MLP neurons of a small language model. Each row is named by its layer, matrix (up: input weights) and neuron, and shows model dimensions 256-383. Each number is 128 + 32 x the weight over its row's rms, rounded and kept within 0 to 255. Numbers have three digits each.
A block is one neuron, or neurons of one layer that tend to fire together. After each block is what it responds to, as a language model described it from the Wikipedia text at the highest values.

L2.up5:111122098115128096063163170108057142071150110102131158174116149110078136144097131097164128162206123090045140112087202143102100089064105154119147106200076121151140146163108144151070156134096152096127142109109118098140056129098103155085127122133145127143147146149140140090152122156126152102154142143132107165112133192133096178105125144062099113152129168159163133089158090125147130140090
L2.up83:196166139111162120049164131153057131109103124101157136115073110192171153054140146119146159174114070112111149177179175174138049187092148170132148082173139122139140119184113108115103098129125100147128126119094115122133128134128180142156112138164058128165127116128130158190126093106152104173148083067066139129124120084190110186178118156108127143118136090102149123138064097124139121162133
L2.up302:174103111146161112100130117099101203147071048084129129159128128137107131141135156093114103174117142118074152135123194157202123121102088131122082096175117129105187118160081142105029136125147183121101127126042149110121120111135122124114158090175088125102168140108112157137104147091159146129170156176148125100140136100135107176116126165139130082192127166108130159124105139168216125169117
L2.up442:131151055159143095053101141149133128142127060121148167114126136179080155164094119155139140145103173109139093095122111159158129120152125175104149089172136149091089117135128162166111133124137119096098114051067139150132166120105130183132128025139084110074097126107175153165097102120167108080086115132135166202153155157098127098229104092122079087120125164167168148091113101155148118131132
L2.up599:139071163118056095110112126140090119112117101160109120100153153119128129181139173123159145120084061138143144129108137137153181099055143140060110152162124185151123190098126122114109103090127138175134114105094092087174071139128091149116125108123107096096121124106107101147096174142153124137105162153091101148173181135120036092081131086105093163155146142096179222050088110110098108166114
L2.up633:120148122129101114098141134111125140089166042145134164069147161126186136160104129056117115173113117077061142127105164045215090119173128117103146136162111173116094092082136137119041153158130097129077117084101087131104134137116107154116084101164122140134097119170145199194110111142160143131129113161104133145110128112115064127113098151168174122126072171066161114056075114096166152153129
L2.up848:181070134117148114153107114073159169096126150185138128107132123116142150133109163084106112096112096079104136116104174065178129136119156135143139151134098129115161136127160138090084092158118155191115138148103138132121042140098182138141235100159136054155183170104149162060116096084102173074152156127059092122078094058140104160127061162174138124124064110168095112134066130163130126162102
L2.up1515:139071180164104118151070139088090091112133117176134153049155128129142132095072170134171139145090097095081129094090114090185115114134121131118130144160133123137143097138134125082085121096137145185123101158124175172078080161158133149166164121119147130165094129130145122087141245181076131104128108164059083112083168096120125160156078089098138153148119121131144151125158105142148095125132
Wiki heading closers. Closing equals signs (==, ===, =) ending Wikipedia section headings such as History, Education and Personal life, plus weaker final digits of years and closing parentheses.

L4.up363:175118108151111161218131138150119114138166119124072129111133118098130126112141156161142181162093152142161130124100113086110134097000134110118115134057086121137122129152116112106142165156123101170103079103139131131103063099123182130156140108143081093162111082158158110106109164108159171105102110155099142121151124090156085114094109102135153092124121188183087137165073165124152154181157
L4.up566:250156118150159210154145137100137094105160110100087104177123153057130088135161109083177174176131176163084161126135138105113081138053125121142107108130111120172114139172100128074118167197136089145110094099124142126123113133133137081139033134129121073150173074127192126108138108150164133155139124158122164138109141145089134150148135099132140146146066165118106135087063162134139144103099
L4.up762:115067069100114093143097135106087126131131173110130134135125160099103112131153099154163152075107174175125093149137123115106146099111137155169157110105118152091179186152161125149117100079124085177112087131136120080069122120150145093189123094111075091160134145137145137192098144096139133149099141094168142113079125155110075133109147091174176131118145170130168149160123184134175125116117
L4.up889:165122164135119137196082118124124150087169092089119137136120124108182149120116111145112180131137136167136060105143190156130129186123111163111201142088121119121115077176096144067128128082134112155125098131117134122084130119138130134154136089145159108168109149120155067122057099193145179101090146150094115104119119127197090139128069097125095065171124086182106078113110171110135112132164
Word-initial letter fragments. Single-letter or two-letter first pieces of split words, names and acronyms, especially capital R, St, L, H, as in R(ink), R(CA), St(rozzi), U.S.

L2.up15:160138142184112171150098117096137179177165082162082173115083114056081150145175093122139122107110131154078151107131116149213195122110115166118144104118132102113193168207144091128217124159111102160139147180152093192157145138138129088127130148114181081128095099126102112123139161105139123152108143112098152131124121051109128122172158129151149126166097116095128114140146157153134156130150
L2.up73:123100109186101116157102085102140213094124100164132096121123130210162134149165095142104132130136150163140176078082108075084178097154166151135110127120145155154149164111149172068107137085153146062095084070093121146148131125142103177120158117169128133149151123115080096131132087147160112117099081165125110147142109136153143107113088204121122157155155108124162134123121141147198090162114
L2.up465:192155139149108141180151056124114177181125122076063122070132164095150098130087143161128158168097100103127093098120139118116110162116103154069154124132097078130138098155179137146157094162114117095088043110118086143175112137128166120151145139121097110123092089112100057139151145162130108130169114103142106123076124140132134110127152118099190135152151142160161069110163145088172204098150
L2.up1056:089114086162161100121122151134098179137186160155137137131110102224121162160152155122086132077158155123165148089142149113144115170110119143133125148136162150136085144160101154154145174060135150143157067139154120109146153141121137132134159121125148131149146084162109145145161150146179122133213120170101163145136150072129141093149085148088090050115116101177105122141097191102164188123194
L2.up1295:152100139132169156110173135136070194153113072152132149119176140076146145132156108138112100106065082074058103096134132077160135134137105103146182146152138175150074043101142156195119120117087118128121095165114193146099108116094109114081058138151065097109114110182163143122167185165154160148156151128164166117136135140103115162128139117147142105093109144116156133124129126159143194097131
L2.up1306:127129150133057140096144126030094146143165127141126050149148078150091124096162124132134107176110057193066158074097113137132147102150149140114109093155143124158177180118105122200147107144154166147136064119129121182139138152094111149094071113148190160108125073131084122094133146187098128140190114175114104154142096098155087133147096119092094093129148154149093163110143109131205114179121
L2.up1420:123113139144144164118160121140109170180187180148102162079104135178123083149124147117157146117088122178102154076104098133167168181123134148059124151141108180122133129155150103139178171080063152128080077120157162128120116112139114113141090115117157087156109117130124133166168192170127072142133112162127157099075167159100159105183133146044166117127147120155119164148092138150139147106154
L2.up1485:105099158132118157201120129168094124200164169123081161085129139134123161136154176108155119124108154155069153123130170127106119164131125127133139119145069150139098102109085115108137179116115178191084103042136098171158147142158108104149139079107130120128134111122137130122167175174095099124157126159123108119160156177102111120068120134137061096121128103160120153095103093148180171114139
Mid-word subword pieces. Non-initial fragments inside multi-token words and names, completing a split word, such as Pi-e-trasanta, reop-en-ed, P-ush-pa, far-e-well.

L4.up555:136131189135120125070125072101151028074153103101144085182183119156162123114062112064129121167051155073096166139100157141162169163143130174100112117142109145131121153167125121163180157109160168107111139099099168157133160132103093127131102099166111088169120080185065199128113117115138151111116151082136144165180126118134157174155059146161137072069127137156160080075072125166143109129118
L4.up778:121076159199133096128118067128113204093129130126100154175090062075163178110119106079072125113138122194096089093149167153095098186137094154091138057118129152097099114164176116098151173154136147145121156096081096195119123115117083101125176099176117114100127090120119173169159084130182114088137171112132114164150111162159119130144102113133096118109140088130110146175108166166165136150096
L4.up1127:109100164122115138087136138143139131128129129125103173139160132099116119194129066109140144096115130122073162123080128184167095138099150165138134076157146206128104156102167179194109164090169161147150147166112130153128075100090107160075088124133119107125145129141134183121131127153110094136123123152148096115150120059122102133097110157066088090167239093181135133083135166122140086126083
L4.up1307:106118109156127139111185093196117132119112136159130122075122140122087196187132094091150111121120144137119111122139087101092164158128146124168131098165106146121149123084149234135139176073135198192106193122174103162158120085127140187116144097149108121137105147165188153136126192179148119085103121185105084101148114160056144108108151107111148079166155183143169150128119099134115121082087
Quantity words. Quantifiers and number words opening a noun phrase, like many, several, two, one of, some, numerous, often before a plural noun or of.

L2.up391:109173109174129119131125058103121150145133129135112127085093139142139148105178172136141135079091153169133137130174142086180197126130094128147138121145140101121160114149134130161152110127103110048136113107111111130101206119158081093156119127141165087179125117095132109167149185175147160115115085130149204130109106126122073130177150085170141107159084116140138116156130141168117165121206
L2.up1107:180170084177095173131138137093089120135149116089095117103129164116190113117149141133153139074103162133142155130109152115207156102154094136123134143136163073112209079187173139194130104098057071136088082141133157147137148120131138189177132128131154054176158107158163100185138130101098095141083041149131184160158108136121109147174085179106093154115137114146109047048083131140119073125161
L2.up1196:161142180114124111127157136095143150170164138148135145070067143110166173130122143124090207086119118133138113053099130161116085142089145179121104110143119178156169150106132126147153123078085167085087120127147107104094101116118119118171070141141133088137110109117117106139150143129172151140170148132096116134112130128070097113143116108080131062116114124179160095141169206131186131125188
L2.up1257:141125140116155137144089103128154067163146172161121136071085120140116106189114119091133189111064128092181139157149151067130178118041114150086149098137140132145113180118119134209113078138125101091146178100144145086094172109104106120191098154151118101113169109189143079186121140136127136115082077170132147119139128125100097169073110089151097131157108209129098140123107174177108126121113
L2.up1279:204122144170111141134157100138133132163181179128108113100111067162144160152116132133104139171082138149106134111125141075102083102126146143152147101167084166154159080119131156139187114117075143099084096084161128147135182124141118096102182159133099139137119083132200139143166120173081158111130075171148090168119122127101076130127125104069133079173098115163153094149114118160164127091191
L2.up1345:143175124131071162164115110148118085143111106107141089101020121130145131122122145160131091075128140165159061068155103108123122112139146131136131106156103157134129146135124168163182198062108162071106151090103066185147163128124164115107191164125113150120152180178148136121109141170106135188121100118141072097101158131135120103141150090126094106156088189097130123135148199133100127113158
L2.up1382:146104173153111128130179095112104081141106161140111111035062136103186135086115141132158116128104132152126089039116171170102162155127106101182160126136101160116140172128064159142149118070179150117118093089178117125161153138133150103191195118113155066126113159090157126133164160167178127127128097137113092122114169164179127137194180099123107086120150169173173096109113127141148094094120
L2.up1447:131199107122112101125060149064142094163214155144096130054087099152145111133146194122085165112088155118142097081131112139114152115146125155125170125133116175123167084179169150207109097097139115071088136116145122139132171141153153040137133104158146115182103099102108139154119179128112207122093129155121104074189146134102086196116125132077117088071132121137099136135104163102149116117123
Consonant after name's first syllable. Single consonant pieces (s, d, t, n) right after a word's opening two-letter chunk, mostly names: Sa-s-sari, Ha-s-tings, Da-s, Pa-d-ova.

L3.up155:173149138127178139125127096152127078120212067108143124154095090112177080177164122140088255093143110159103138072158122156123058104099139164205159123149063122149117097119163160158151122089093174143099086117123178144112110095130130070140167139111099102167153124106094083123116135149141123100191156130106071171104146171145094138147132147128119093153097160166130111096134145115118095144109
L3.up1447:145131110084149121075102172104133119154189105151116132136085093145164121155146121143172182073133146161085118120130092136141100105170136142154217145208135127081195073194143136185116093083111078135120078122136146148128146158130171082146120106152133052068180127161086079155089134148140132139191143153108157116122160158107129122161095144125120143181146125119152093128099159110159151140131
Mid-word fragment continuations. Short consonant or syllable pieces continuing a word after its first fragment, mostly in names and foreign words, like Pa-d-dy, Pa-d-ova, Mu-k-welle.

L2.up146:138097106170159154158115122168127175144175103091184158161105150127103208087148090131138184101073138120104147096134135111111143118133106143155120052080161108100169129177119099163155114094167116171103147111080089131130123125197160146152127058138112102125096140089181127156103094168092121089187159168074166193173124117139123116170122090148113134189143115174126139092128129125162145181128
L2.up158:150126123139135084169078126175136146147170083167140136095113095162125121100135141152145182075136071076147100119066189113076146076141103128117174108127105182119068159227156116182092083159119105148106103080080106182105118117129136150188143099143162075039096153073131139097079167157111137109046121125108158144151115118109107068156081054097083133220162127163134121174132126123139108118159
L2.up312:157129122153166082091113111154143193066106057130166168175086127226151152135101111159106111086122153210130097132116137198169148143142102120208127127070106099148203100122094147084135114112122197151133197139071135168130127120129109125126111120154112133123133172165117178168102112146107109111154115162124068136100190109131078132170102173177156129145095113118099131081038180124130133220103
L2.up589:126088161143126158154073139145125125118129161127168126127114120175131191060149139076143147143054146128132119166097199136123129154092084153131134106098102113091108166148102195115088136104154155128100153148051097098113152115122062159166156127150131110146086134057139154161131177095102128129208091133107089135142123106151070124132104100126148146156147083093081138112057102103112047156136
L2.up837:100074200149098200139146177101150193150122118127132135113129137174108183095178164119127120144053140158118157124119165122138105139127129125147147116133135103145086137121072135120137137103122140108089145105081098113092151159146124126180115086157126152110103111160130223114157132134079124120205085176155163166154143095114090121168058113151079080129120132092176147144132111119140087132164
L2.up870:112063128107085131148076100114159180104105135126146164132080155130128195092131109115116139144124092090124119120182153137127122186192141121139095110111138137133164139149133194116083159103189176105116132135089165085100119136158106124153154078202090088119116099190096182123118108126121091168126115077085136128169146164116099141181119138160068145194082123102141149154121089114081112122151
L2.up1191:181092137166133162173138111144160192140156118087165140142137108201154165126174086081072137062091081150102131084085140157114192145119129176131105134068106147075099178075125123064158118177170160114059126152135175107118114103187117093095166162160143100157154110135155130156114137102115123088105122156142099160141112105163147136119150162118125121144085104112137125101138042130077117158074
L2.up1434:156112132136145162073133108098120169093098179188200090146114084179123159082149067087143161137072114160125130104157144128204122100099099176146162074129095111139128182161107133091128148128144157135084145113110123180103114124096111128167167104127169109136121119116119165158100133121110131131181089149131151161122184123124102111167147084153092133173150142118104145089095128153113103219121
Person role nouns. Final token or suffix of nouns naming a person's role or occupation, such as guitar-ist, astronom-er, tennis player, father, actor.

L3.up1125:096075088169115120155164091128092139135143116125114120121100137121110159122173128139068156197108084128123155114165110133160112226148111147155130107148128166124176110225113104146140134169144097075090174057143157117114134139128122074149184126125170121120081126128068165135090115141098107110134134130122138151142175053144144106191119094082132048103119115086124160101108086152132095153124
L3.up1461:168086134131161155155176132146112143166139147073084107133105086094180164168205177113164144166127100160151097133147127063156152169128128167179170146096110106162121150173158132129142121083113131134072102164126152080142135144127125067164157152134155104108180107116103131145072119098045199145166172143065129096140098089117094165153107134117163166116142110112152109086108077052138083143103
Infobox field tokens. Structural and formatting tokens inside Wikipedia infobox-style lists, such as www in Website fields, the / between coordinate pairs, and bullet dashes or Website field labels.

L4.up722:113152172131115125140164164092154117122135123204132081073108075118174115107116120123085173174133173169152080105110140112083143167155145134202130092147147094148137072179155153163181126080114120093068100060159088131108174173168110126173170185110137102126076084071112060127144160140143092095115152125111117131168161141204134141180088146089142041124134156111159121068119163136190167118159
L4.up986:190196162066082156129122093121162153143168074161099128139154135110135095168140137129162142102080151122096095108207108097107139089097077172097130127113135149135077102110131136164154175135105107094141114082043089125164144088140114146084104140122086128109165114110092116156121099147113151065154191133064142096112142164149114084118212127111195090132118115176144121128102148143095171136123
L4.up1169:146144121178082159148086137156148093158115118107108111109106032141145118141165150139107105159127217132120091181104102104139175149136139140131149139152057091141127155103170119176143135121166117153052136131088161183127107166151172090159133172137146120159120094061133063131109144136102108078088156155148102106152179132137118102148111098130150068196174170141128086124142117082075103138127
L4.up1373:156171157155151069119140109103100095149144153147123138043088131144104110199145156123088155104142062117089130138054108108160120163114113147221148101135082177144168119157140130161145123135157172175084120116174142162083121139109103097136163128127177063141142099121136124137156113152152207107147084169089126135103166142093110169149137099087101094165168105144155078132164161107139169110185
Mid-word consonant fragments. Short consonant pieces like d, s, t, st, y after a two-letter word start, mostly inside rare names: Lu-d-low, Te-s-lić, Sa-y-lar.

L2.up481:133094142118116185163140138123153126101098127131104092149131085130122128174149135109100192114130088146132131101109162125121114146095106134108131140110104143141092089109177151102136189148109128166121092137073136094121128130162136108080093144132188109124147131123163092145066162134097166098136073127054095110119127156156106110077128180196106063085129164138110133092123094111145077175122
L2.up591:139142169119166149154098158162194120117121144110119128096130181099083120115104161099146211163137070186133078139064131148114150120081156126094093089171088130091059114125134097117201089122168184163048074121142119096081059086115106187104099143101056124109116114151129144130109165147107140136098125055125092106163115116101075121135089105132145129129151146150129097088116099149105125134108
L2.up879:163153152179115184153087085123126145089097136131087123165123122140144161137147152104143152180104139188133091118069094172128103159112162152156105120124033124177104157088114091161135183126185173144137139121159115173157067148182152068147159144141129134074115038090099091113165077082129124157161100137146090165146140155144064116139118077152142094147182138135122187154146099065133136121152
L2.up1034:176118129135144160136130083137121119116085087137148085096145093066130186182118139090171127158087136139095132173091127159121150106139110144112121102114089128144103145128155139144123162128137149181046124143175138171141101120136146133138129175125099121105117140121043111155081170115152169123095167087149119145069148077126085068121060056165140119095152159129112133117087103102114088140108
L2.up1124:134125119130136147118117151181101088083118097138184072160152063171089093115094145101105150167125174168166171134074193161147148144054118086175116141104064139118100113105160079176165154163187079178106095126143170102104155151080134152096029147101061092108116072145117111092134168171127177122114101141123168079094144117116135105116145175186163036104125136162059120180151163116137111149161
L2.up1237:155085128111150188120145097125147097120096126139137132130160100119135155126168088078179117156139159169118025144097180084171155116085145142178182136135120101170108140098146138106158167111097095140107083135197176122120121110144153136158094155146109162102111093118120102111048155093179165108074134114157051110109155153158080107073045127133173134092103158099073139132149083093151108217088
L2.up1474:169060076169151140174100135142115158128149077177094127139100126086126112142145136131162159142112088175114091143055111091193113104106097181127183120116073126174090110114133105106112130102108113142109150158162154114055104110113129107145114130152077119113187134039133078084087101087176124122148121152164143089066111104140096121091069094122161091126121113202091135103089122185129119129147
L2.up1531:154138151134114107099189119144124107132138153118100089135099150160111159132127130058109120170129127182092106088086100134089127105082121149122121133191056130140050084095126106180138186135110142125118134101145126116086159134115131074167067126146095145128146083129125094106148109169195157168103151153090135056145130115140111097124139125102169098142113150130132116073145193129131168142153
Initial consonant-cluster pieces. Consonant or consonant-cluster word pieces starting a syllable inside a split word, often ch, dr, br, gr, as in chin, chronic, monochrome, Drug.

L3.up232:161198115151090148112117155152083127115114112133100090134079072198136168138198120132116118137099086124121176078133164182129172162088118151080142120108101112145124196123124166169124083096116112098172135167139156119128141169044158078128090130153083058105136094158138115112060155156131202119159125161100102126167151133195114063120152165169126111163125102070157079133079195118138175125158
L3.up825:142161068146112107087094106135126112128151174143145062132091105159108147163159113086176147114095132120158137060152115118158175138149153129122150133103119052153143157213111174183179192120128149097164102117141179160137111137132115094161138095157138136080131101148136144196126092139174117110125080137086123104179162078143092129162140150140129096175104168131115096153131146134200146121198
Mid-word fragment tokens. Short sub-word pieces, often a vowel ending, inside a word split across tokens, as in li-me-stone, la-mp, Metal Ge-ar.

L2.up143:094084116125099159126167061091103123100081183088175098096098121115125104143170145067076096163147072152151106094176112091130115180113124153150138146131165098156160086204124173097135185083159124096128104147115178083136123141160122101152114134166137112139195093098112134079102100129124131157154131113041150096071189119177120209090070136153173110160097105084109174127128130093113122139116
L2.up349:166158114162145131161115132089086177119046112124145145114113139083077193189161167108106125153080172145098134116141142091178127139107086144187097150125095154129195111225101105105109123161132105133096095075116196122048125128117192120145056094127145145129149133155070141141069105122098143126095099086193145128103179144116129138119124147074127132105054143087090121127127109138145144155182
L2.up539:174130093122165119150174128100066132087095154082073098135168112174063117154177157088135139183100136182073108179146125080123077150056115191135155109150135160112138079236117110093130139104160141092136100049135152111085117143151097132158087152138135124102127120137104135133080149075155147145130077135137137118153180093148170105091130101139138164092081097079159157074091070137107133144077
L2.up540:190116090125162177090100073119143122196124124131133147109075127084067126119158120122097163126184156196093077168102165110130108089124102164135167146131091140107120142151101128169136146103107103101159144137097154077097091121116119110171096114144143116167177095187123131149027156141136145121109103109138150114094132130131123231117138088175144120148124147109079146094109145046111117108184
L2.up690:101105133169079176096152130120162115082127113086155138161165147063148174086073177071153124150138178140088145122168175115148121120108117103109139160166149135091110042090090118097150147110063072139101091124137170133092096146129129152143127110180124158141140082147169123122177171099168184130096127084134185119151149081135147200150116157180111156147065145159143126090130124189108126148126
L2.up1103:158122172122192125135128097116127064067130128117128139146118178137169084108150107106177144160102130109149095119135141077067157198037156136107147134173130199097096125169110121104157137094191087140126111094137172151104090135175099166177119124136119148181128146179141158087139127114175125158086098089075126153166167084101072182098123124114150152108077105128136158100072065159110138133074
L2.up1141:140134140120191229188119052152118117139133162160154142091120074178142068167184087123121159129107102085097131151187060081134120170121118200118188130093108119096153131184107091114125150081149158112082086109085138122118120150205072107206129046136136090150149068142070160122101168102136151129158055094092085138201163107121097146115089132140115112134079130097081167128048129149161089134133
L2.up1380:148149134157151120183135123119112126166128117127213160117105126157172159173144092102129157169132152081114086100168165115122095208112062171121178126134148141083119134179095101090120181055176071062141124110122161065059036119121101093142173057159135096198139112148127133122080137146121155102109056064093134131164137105144138185102106139158102116224101147103115139105075118064098178120110
Infobox field separators. Colons and similar separators (|, →, =) ending a field label in infobox-style lists or tables, just before the value, e.g. Producer: or Doctoral advisor: or 2005: →.

L2.up22:110162191157128077073110111131127156142128124154153158166133152115116093106121139089073117155106119165157140136099148138087118126144143136092166079120094129087115116187127203103198130141100126190131137105171117157112138137079190088123096090193143141148190117126101171081128101106142168112060128129089187173087115120089146107111148102104093049105100125178157157125172143141204150156117
L2.up53:154136111094084095112132080099136116077110123068143108153107156148187095104160131109086107140127138117090173127100092135089160151124148158129114083125123160117139106147181147148123172054105131128128145160138155166092139130139141117162178141158108099070139130174149169190087086093143160125103133116091052070128129090141178118105075097175148107166120105107130153132134133161111182128098
L2.up54:092124137125114103126081142143097095125116071135117111148158145153157159160146131138123149123086119165123155108165142125113167145147080151113166136122148127187152075103124175172114107080103150161113097081097122130109136149137175032166118104153106106122150153145088153158067119124125197140141110075183068118134098155115112139079118067167114146199092136137103119092155161138182137155097
L2.up95:160098162172123094117126147143154101117127119128103131114139177117123119101092081094102144126138101102124152125081105164133119123151078172127183131096126143121064109123116112194120147071143120188093112144098183123099065104132153109177148122113205089102151151124115166121110180111169158107136123129163080142175105186141131190122087050129148114123149171140090125065132140160142143162122
L2.up357:120145139115147132130126058133171139117099077094131157174140119165104133172089098074098133103150122145083158113191172122095123190129080154162176074118115191137090075121139148114190164103179121159119145126085190121136099125179103082111140084165067110127134118130054194133136071086201128091142161072133115147142147130118154161125102088156115039175094131151097131088152101192151136160086
L2.up724:170104096158134087123185138124102080049093139098143135128088126077124125102094134109112154094170162109113164151127156147133104138155092104149140109119119076138184126126163120079108141156135106143124079111164166136120145189129107145098094117162129126108136106073131147159145151077112150041148160078036217127058133089126157147214130168097137121141102140126125156127166175123215142167108
L2.up1025:125130122153134160100124162106115143099163148120153180131106143095132164107105046114137130070143104126099117109139177115143161105171125154141158160130117164127163103077062125164088166023060153131127078131107129094122099131115127103211114095156115093145096152120211147179151137102169200093111140105140114088128110172158072170139145151154161101115109219168139085102090144100130097136096
L2.up1301:162135124089120122143111082101151131094115035120089214121105143107196064138150107108097139128155110200122134145135157134145179135092068180123181101076128168148142141124093130105126093097062164117168138138069125136145102133140080042137155110160107131163207122116099198106168093072179143131073084088099116119135132148113162149132107079188156084131158125134150147139125171203143060161087
Quantity words before counted nouns. Number words and quantifiers that open a count, usually after for, over, with or $, such as twenty (years), eight (pieces), several (weeks), $3(0 million).

L3.up947:137130130169127137146112139107147131114130104122155162132129074158184181080170129133140158078096071144130123122123168079111094155160117148125139138133142187078057105195134160122111172096104093141090115101055100134148120135117127090105099101147136091121115114126140181111171153181118140093110136130081107214178093122077091129151141137097071115159123139126147180148035125127101142193158
L3.up1330:168083150140111203050162049133141104107071155116160089139135093172116149113147139132132152115112089150154118126134142101110149132147120133126121096123096096147188142080173160164175195140158193148087063076114135178157105108171096126123167130144147122151113083162096160146126136081093149090111134133187097096113097187126101113136096141149088131201100113126099092056113131115098114166096
Agent-noun role endings. Fires on the final token or suffix of person-role nouns naming jobs or roles, such as treasur-er, guitar-ist, director, editor, President, spokes-man. Weaker hits on other word endings like Spec-if-ic and D-on.

L3.up557:109163208104040115070147094144167115079091114145120158156049143173177089108101104096102121076125131118099119135140102154132114161177109167128110139155133145089080167102121129170116148105170146112149147170074108130097103152102124048111136148152135122138207087160127165147111100070150190128093134141069137065153092129127098173154081128153136055121157145169114203108138175119134128153104
L3.up848:114148187134132115081180147104171189115104022137102152161151149127112156103115076083071187117129174152189139119140113128171101160158085122131108084142085077100106124117154128151128085091164129089119133135047132097095101146087081073166068087167121097134165131111091123115137070120150193112150150055128162101109149200145118200160117102109099061110138145139143179129158173167182155153126
Quantity numerals and counts. Number words and the article a giving a count before a noun (three brothers, a ten-mile segment), and inner digits of multi-digit figures (215, 1240); weakly mid-word fragments.

L4.up493:126135127115056105112192151123112133159127129121122151138080155088157102106122147128105110162117070152091116126122144110113179150145130144092205123131063108165076153099160087103106163045156146104122173089072134143156128145217142148111160092162129148184122098100091161158072064134108152103111145098126083128166120134123111090115141146101133122187096185083181096104113116143170155129161
L4.up519:095113104130068167132113105113137093161107091097134107100107142126117095159061128152196139135129125151092111124117110144171225129110133148069121100102106064097070161080129135146087163101114145095143118140098157105115089128158135101045155123162117116175197102145119163144095170126187134154170069147106089117144123147138105146101108134180141146172152144061163079112072164113161143126127
L4.up870:120086184140137100143111152153077108143158102201128169085127140093198125153158195104095183134119156103078130122145100071167163159149043168137163115094111140098100166113116141170086183124164116175121214145098096087152109135137150123127117089114186133155132133079144101198081141142118139165135110121110119156179179142118109105105157166148180107116072152130216191101088095103195113130102
L4.up908:160158139120137158123118115164098145137154086110156079073180082152164125074145107118126163160103112098109128099109154126161177174086132131143124147124169121106129089072104148132110153082173153121121133106119160131113106122143095105160138124155129089126174119102115100123119166107092115111126126143118111134117116125143068133128130131139168108115139150139154184079064168155129087132101
Section heading closers. The closing == or === markup after a Wikipedia section title such as History, Background or Early life, and sometimes the end cell of a table header row.

L4.up12:112113184119129121093150102170134094155178141140122175110115134072140110141134101122118201117158166187126150113107091117145046108154176125140094097185066126170095143175132120102104098134153136095151106129116178110149126117153149161131151089154119124148111092114156143154126173083144145130164115138135130135106110092203072077121152157162127107169191172137128075185121205048166132108144
L4.up1346:084171119189100113057142113126093132097096169176163105094062074121100153118066145143124175086111073146111150074142155109109088152140109137116070114108131143125111157078083100137132139136143144146107093054156124153169168164114135107128107135144106081170096127135119146132104185222123175105115090147095100133086146089164152086106203118091124106158080191102139164123127128124125140125112
L4.up1421:118130148156153087093148119104108124147174098186157120073157126158110059134137064166133195047102125082091200132177131092084151117149114162110111150158107173132158123144108182185134088133121107100119100042131142107167137121155160190152098074153128097117115135142085085120174070171134134122113108135048120174110143135198151131121183130062144058130113118186189110109109144123179100116112
L4.up1468:164128141176171141164059119161129154172182129144132151121112115098101141145133170146147132071097113045159138111158148098122141085153159173093122084143110097177088100143104134157091100108172103158125094162150164139091186130167213096172172125127104118137105099119112148138130181111155173059104095124099112098157130079099105182115139105150120092055105127198141118154107179131126229159139
Mid-word fragments. Interior word pieces of words split into several tokens, such as Ma-the-matics, m-ot-to, R-out-ledge, plus repeated zeros in numbers like .000.

L3.up49:178116129166125117074139115107130167171140118167129149079097127085186155112107132105085171178068098102152125120180208123153108107123123121151105114172115141122097132124112102154095151109139157119103169114083129174090172155086162160151122107135070155099115178099160167134145150134127108124157115137039169182093139134126099122102086138173124103104098126154069079096072123128140137141134
L3.up590:160161136149113121170074121110134182144115072188139155159157119091188148127161172110126130098103135141109105164170183125213127087145137135163127143113106133140193147143124114093055123186171123137109094096125175122137106165100124136141189125156146108137090129100164144112160128105167143191143140088167135135116200078208074158103161137197132130088109109125073143165091091099148159152073
Wiki heading closers. Closing equals signs (==, ===, =) that end a wiki section or subsection heading, as in ===Final===, ==History==, ==Gameplay==, often after tables; weakly, decade plurals like 1910s.

L4.up129:194151171100144169108155096158148126166112133078146095107144125113150145072143187064073147139071122142120090093159134133161090146157129140073104132160112129123104149181101142132116127137165064151125136143081138169101119113146122158150127120151151098210129056177067138120152087168080126095148154183101109143122113092124115138183079059088104106126132081163081135112081129137100096173109
L4.up895:217161111118180134118070123160129081177114069064129131104079089082119126100108170104137181116092099096097125126172183154133137164185135122127108138089118145109137084171069111080128124119159064154103131136101185049163140117121156141140081097146161101165143099094122140073117109156081151119158043157066162083130159098139133154188104083104134125130142118130129116108164116157175109171156
L4.up1435:147133118124096154125130101158163104140166120067091019129056042125105209074180146127097160117042189097090131097140107151108133144131161127089113114099107116146157184137082166140153148092053119167095079133056113139137109150112153067135103165160099141145164065134143136100124135123112140104132145095063099065123138124173121117144104093144141100113165149145075117146062130075049084161115
L4.up1484:198055160147177123092148090145135114110122084076139149166095125087164182060140109084084147150122127182112123119193121170089129170117108125105110089141120130113120177168127148106100151126172192121110170139109067122088077139105149118115122172181185102137117122094089156116116120166130123099152184122141145128077107071200138134129079093134145124158134067176135118147082140128118147168113
Predicate role nouns. Final noun or agent suffix naming a role or category in "X is/was a …" descriptions, e.g. basketball player, pitcher, footballer, member.

L3.up268:165172151126110124073181130179099188109168057121095137163056130147105135135172064114133149161126099139088157187122104115169110140127083137196180117152100226094075114144163147090083165095117161120107122108118141111149124135161172107113065120137102138158173120146068171132134118084108086117095137117078146116128081169140109127146129168074191099207102110176171115180094186124146099135135
L3.up813:119179101109084139093139116167091111141125161166094158140057093139149079166157126114172175134136152185132126146137168118138203176103125126141119104138020132166035111136139072058150150053098171103133203131075177159147177087142145099126111141128079145152190091147115091136107109155112137137124155125095140108095106142191084100146128135133114069152089150136067092125111199077153110152176
Early word-piece continuation. Second or third word pieces inside a word, often right after a capital first letter, in names and common words, such as M-ich-igan, P-h, subma-ch-ine.